From a checkpoint of a small transformer trained on Wikipedia: a variant of Adam for these matrices.
MLP neurons of a small language model. Each row is named by its layer, matrix (gate and up: input weights; down: output weights) and neuron, and shows model dimensions 208-303. Each number is 500 + 25 x the weight over its row's rms, rounded and kept within 0 to 999. Numbers have three digits each. A neuron's up and down rows have the sign that makes its largest values positive.
Before each neuron's rows is what it responds to, as a language model described it from the Wikipedia text at the highest values.

Description: Field names in Wikipedia infobox lists and table headers, like Born, Department, Armament, Team, Votes, plus "is" right after an article's opening subject.
L3.gate279:504478554505454466466521509480497474464530526523455541523491464455496446547505518474515453467549536500536523469498546483504505506492481494461524507499500523493519494526496533501569483458495498502561490533534512504470467530487493519538504520485512512504434503510487510478524468573475472503
L3.up279:515507487514540483548509493523560515502517480459470480519508519525508476495507502464546502494547503505490507535501506432503451542538493528493504463514453502496499511493504519491507519523539522499504492456499514427477472490490484501474460500470475493481504515525453553524515533491475557526
L3.down279:481474493460481459461526513498491516483523497548482492473491519528521506507499515501494438492461522534492523520486521467518506527517477521441521550488517559508465495492510527494447504499523504484535497550510504494506468514487509487500492490488455485491521494511456481501503490575515539568

Description: The second piece of a word split after one letter, such as W|ith at sentence start, E|levation, G|rodetz; also mid-number digit chunks in tables.
L5.gate545:474457504485517490475547500509536478499501481506514501467490505476498481461475488476488494490508510508569461482460525521495546478495483522468532527474482534514473482500480493496484513510474498530466547550472498503540490475509509507500473473526504548513497466519476528519502479482461472523
L5.up545:495524528497488510529544552514538495509494449502500470512471517482496521521488491509496518488492456444494488490447424522512449538509481483513496487472516494514479520545516478513469500484490521506510495483469483470454500468477517496494495483520469488538545521465513531489519452494495549492
L5.down545:475557496506454460534473477551489526495463491490495504465491459497509499477494485500537501514465525463465500483475490525488516463498496484503522497534478499486510516496468517543531491463518524485492514498513507527493480525460529480543481466479489499460507532510489509489519463518518464512

Description: Word-piece continuations, mostly compass directions split after a first letter in geographic text (s-outh, w-est), plus met(res) and ext(remity).
L6.gate651:494491474500470475482506467513475514513553464492504517468486547560498502487494507485514483493538515508497518500486487489467561480534494505477506493488478531538518477515490475441458512480525500517541522492517506473479527507471444538530490498489517513480488462506499489499484489528504483529
L6.up651:553447505482438492469475489500473501490522514498482482500521476507458576493461490480509479554506542513466501464493493474520548506545497502543503518507504503486532503470509458510509494504517533512468506505561499534507532500495501522489514520519545493498512510501502515496497486497497476491
L6.down651:490515519483472472503518523528517551485497508472484513518534487506494492504462443512478456530545510522515482464486517501504505523477482445462451453496467516497479452505463513533548463499503493492520502504505528525521463515483468499474485500514486523520506520527508504497462472499567509457

Description: Second fragments of common words split after a short first piece, e.g. n+one, n+ine, re+as(ons), se+en, N+ight, The+re, plus standalone "there".
L3.gate737:509483499518459499494512471530453462448502467554480504533498428481521480489517463474527469484443507514491489508517496513525503502527477517469493536519521545476482447525479535494508534497502472502519524517473525476510501468510500501511529525506489451496495494495537510567518486482512508558
L3.up737:475523514527446476514521492509513461506506492507520521517538493483457461531482487499521512461496445484470489506488528499449517481486517524513492474514485529481521451482498495497473482512504487489512499488490514541487510478464464521492482469543514548554494494479521473530523478487486487506
L3.down737:513519540558486478531502492516468500443446468484506518450462509480486428522511515490562450484484484474505488497527483537509448524496503516476504506520442510484507530501496488493511477481495501494492509568492473477484525509521459481483489481535494520489537488470488528499504496503534533495

Description: Digit tokens, often final ones, in numbers with units or unit conversions, mostly in infoboxes: elevation (682 ft), 4.7 in, molar mass, ages.
L5.gate406:465434504501446507512548449472525513518484480481516537486494490505486500519521434506497474500503450494476502486513474531514513495491524503534509492520471483504497491521490546518488481492510466464490512488533506528543502509517457507527444492508469562487506531516527532521499484487467484479
L5.up406:507447460470483429480521508471506502513464512471534503498478548511523508520486507497492480477476471495508478506465515538515551511494544511471505551495500500489518483484543456525502518510486526500493489511511505480502473465550468537462519461497543514483511494499512488469469489554482516538
L5.down406:491511519470555468509491527504514506471510511490514525522464551513513481516469472509470551456497477546472530501517529497500510466556464509490522546504466502532516481496511537496530500456477514481490463503511481482494468511481499489553478497479450454485519488484510495479493507540492512528

Description: Second word piece after a split first letter or two, mostly compass words (e+ast, s+outh, north), plus others like E+ty(mology), res+id(ence), H+ong (Kong).
L3.gate695:505496530463509498547509484528527457495498452480520503523472507511514505468512483445487493512519475513510495486482519509486490484511474489512483499502515523489476499458494513467542528437511530531497548528521474514476479542542506517524502507515437480443497497537477504510543516498493494521
L3.up695:529521542517490519502484512445470488551542511539491476527484441585534503490490517520526511511500501466500531561533500450505555522484438495497539489468493473492514463511522480512483510521518511513521509510491510519532499481530538518496467521476515501510487499505515535477487484488501481520
L3.down695:546465497504542492518505559545472501526504440527499499514487500544472517511491489469471480526504530517482476510515532485558490495521484508518515494534469522544478510522481470506487458499453458529530506483522506478510536490510510485512471424470516527518484494506485493488489523501512513519

Description: Digit pieces and decimal points partway through multi-digit numbers in statistics tables and census or election text, e.g. 4,'88'0, 22'.'1, '39'2,350; occasionally mid-word fragments.
L6.gate249:500448477456493489519457537505554498465528478488520537493470494477499459506520520470508458528449463488531480495519481506486505489530491477530508507471489455512485520526456482511472497553486489521550517474490518490459523449520458541518511482503476460495503508468486533464517525497495523511
L6.up249:518511494505493475469506520522524492539479453502506473464529529463502522492511487464550488506497560465507509468481493556501492528502510482474514515513481514505516543512484511520508502489484480482486485493522483473521486506508503526522473502514486510510559472477498500470484542528457508485
L6.down249:479501503509458427456485514458547523460454513488490501484516526481547515501509441491502481476524485518509540493519509504539478487548502478495526487530501475481478487468512497492517506495481516511553508520477545529502502467478554489510468509509516505449494471464458447497484522451509503539

Description: Connecting word or final word piece of a title or role phrase awaiting its object, such as Member of, Chairman of, Deputy, directed by, appointed.
L5.gate336:509502483459512494499499517493450512493488516518514494492535482546486522499506476500498508555497537481520486499522527469516474523484483503498524492527518525487485506490523469508471498479483489511501470481452509508472490496536478495512535536477517477482478507502507456499503530518507523543
L5.up336:539501502454485488540470549526496471515480527482517528528518477509495545478524423531463487479497516483495478509462505521465458485475524549491515491518527500492490548507497507470476510458509506482504495451525487505503476463514546498488507527493535453495469519479516473489518538468490502529
L5.down336:509517490474487457484535502503502469518530509454548510546481498479508491511482483543476539497501493488482491508459545499524507506487543542514499460509502486479523479446492525463483504434478507496468502492465487454506498461481528468507523532458469534492484488478471469480515441533492477518

Description: Final pieces of split words naming political offices or succession, such as Deput-y, suc-ceed, P-resident, "Preceded by", "succeed him", plus "up" after set, kicked or leading.
L3.gate188:521519535480508519567526537513525488463483485559508518515522490512485511507491516487494536499489506483472512505528536507534469512476467492483511523502497476515515500528500515505513512531519442529491482495525501497536530441525505519473502448458517461520458539516502507547486461495477502458
L3.up188:508508521470503495506493498521529499534475478502495496502431513493545507505460527466507501465469489498500481545462489518535531517494526502487502457428565493529478522506533486511492481504485522430502517488475478468469507465478566491499511487479511499500524486493455511496525481524488557505
L3.down188:513498526494527475492508479488501467517471494465512484524539476521513506458492469509518447502485535484483529506504491519479494509485490482511507495457482471516489498498529522469494474485482476509550542507503493488496507473487496487448546492513512520482479437526508471507523512488543543530

Description: Second piece of a word split into fragments, chiefly "t" in "It" after a separate "I" (quoted "It's"), also word-initial " r", " e", " reg" (r|ights, e|lementary).
L3.gate304:467487540546467498468477477492543511488503479513465493511511495513487495505530485527521495517528462513548511462515445497510505482488554543529478487548497543553468442519510510497509517491424450479531496538491522492498506469519472514523481484519521526455462485494485500493496463514526524464
L3.up304:521458498504461520499507445464493522516497502532511515521491542482475500501495539529533501504481557502516494529498517462489512520501492477483522526511495489450466504478504456493513515524457487578515464455514476502543490500508499466490473511485516463510453455531483527532495526448517537526
L3.down304:505499496517541460514491458511552517525516504487461522491449528499477468456488512480483496500500494508494474495493494474522509462448524481463531474529508479506487468464463527489529464548492483463466523559498504492509457516472529485561508507490481556497482514491499479494492500528487526484

Description: Words that come just before a named role or position in biographies, such as "as" after served/worked, "Deputy", "Occupation:", and "member of".
L6.gate62:497476521453525510490506514521481467483489516481497542452519508500528483477465492516482465492493511519468525546525492517487496551484482509456511495550529532472519501495496504522471486468492512525470466479531523461504509490497493512523528539464481481478503486502520523545479440494485474532
L6.up62:542503492536506520457529483478499462509519562503509529520473453500531544527484467481483491504484492508501486517513474531526523504475450494496514452482488494510519491522520546464477495542500500473491500508466523475504509495464492503505484523476489470510482483494537500541453507458511515546
L6.down62:496525522458509524493535487519463459556524468485492487477495476526525540563466438486499506511496507503444495475488514531475512561498484535504505467506543490473471502480560467501532497490469502474488507485503557479536463530502489460503488490537463501539499489487539491518530518488509519510

Description: Inner fragments of split words, mostly predictable ones like v in involvement, Evgeny, Calvin, or in Colorado, ib in exhibited; sometimes numbers in tables.
L3.gate402:501445489482515463434517460438528513533540530473451519530522533562537506546499508499524490483473497475489505533512525509542531465477478493507478504507517463493499523471445472503544512484483485472528534490497513526518478485521498505480472466534479467526498515458540507530484491474464491538
L3.up402:540485454488495469514556494502466539483498446484501540548455527492502517515535499495500421476494533476526488482501547478497495502535524484478483504510481466495461518510501459496482527490497509517493497490492506476514462486481482488494475463491486472468543496499503507538495486508495506509
L3.down402:518544525494495486469527491506527494540552482460524510502494528527483523519496484493444495503500506468529486484482485498506527471528526498493513454484470514478502490504509429479473485467476516492455511530523501463488514501466474486473520485476544467474508514507541474501506471477541495538

Description: Near-certain continuations of fixed words and template phrases in infoboxes and census text, e.g. the superscript 2 in km², Dist(inguished), Air(bus), CI(D), County.
L5.gate208:497517512491475476489478479525513478517528481507490495529540516521475524542485506490500474530501468499463493511533498496516500444491540466502527471520527479560532458504472527470511462495516485469496523508523524517498556545469455487485470565506493503449511547514476485513529490508466502526
L5.up208:501483468529558478522519519515516487469498466525502486489466487486516494485509563540535491464501524532511516535511532494503465530547459506471531505499437503518478476544485510501489520477459475518556480519499457510475485476502461519517510489461490478513505481517493500518483492522495454508
L5.down208:525535473488554526532471482464535535460490497484510516497527476524452508515484476510504511543512484538524538480513533522493507527484474485492520430504488504540509535502472520462457472460488510493533517533532528484520458471493500485479519472479454513499459464506503470511499490471560487565

Description: Word-piece continuations inside words, mostly in position or direction phrases in geography and transport text, e.g. eit|her side, e|ast, under|gr|ound.
L5.gate65:476523518501564509496516462511505467536525530499525488509546496490478538485517516511528504532505512473498517455519476494480572455525463520487517525494451498477468529504489502506488522527530502466499510467516531541524477485493511524499501503527527512532495499505463528483510462475482500503
L5.up65:484522420449507515468514461541447484487499486479498489481465489504501482504490495486512486522524509492493524520495441464518511399485506479507502493516525529518553515504509561488487490486466466518514503515513498499462524523481486472468500483481492485497458521494459493519463512495475497499
L5.down65:529508512568479540510492520511544514508496511504530481483453474492465505526525466496466475553490494513496454463532495504475464504474476494523474526518499507446479478493497467476492498490541543544535495531525501488503525491515492485483547493492487524482476517545560488516497533522514535466

Description: Word-start fragments of mis-split words, mostly a lone " r" beginning a word (r|adiative, r|ange, r|ipen, r|enewed), plus mid-word pieces like ch, re, or, Sch.
L5.gate663:478539524534529488499515512492487488551522493548462458480483497511485558513503473524504492518452499490561490489514526511508513500459516499478466501474466543545474449487439528539497509497504504521536507544505459525536466475480548513451469473486517499523505476495506486470489482512524475493
L5.up663:485475538518497528500477506496479490497552499492521497531512508525502511514520509546527501506499453531527469542527475493486542503478532499488506521479496517528506487485459522460484450456503526489521502520513496503548496464481501506476471471490503509511472491460517489491506493478471518472
L5.down663:505487498437492481468501486552468498465499506525482498500554513508468507473481505516477512471539492486515521474467525539493575517479500496505523521504487505492448513509496498478514492513514499511447467507503464499488481521477520505523498498510496446469495519485510504518447515504505516504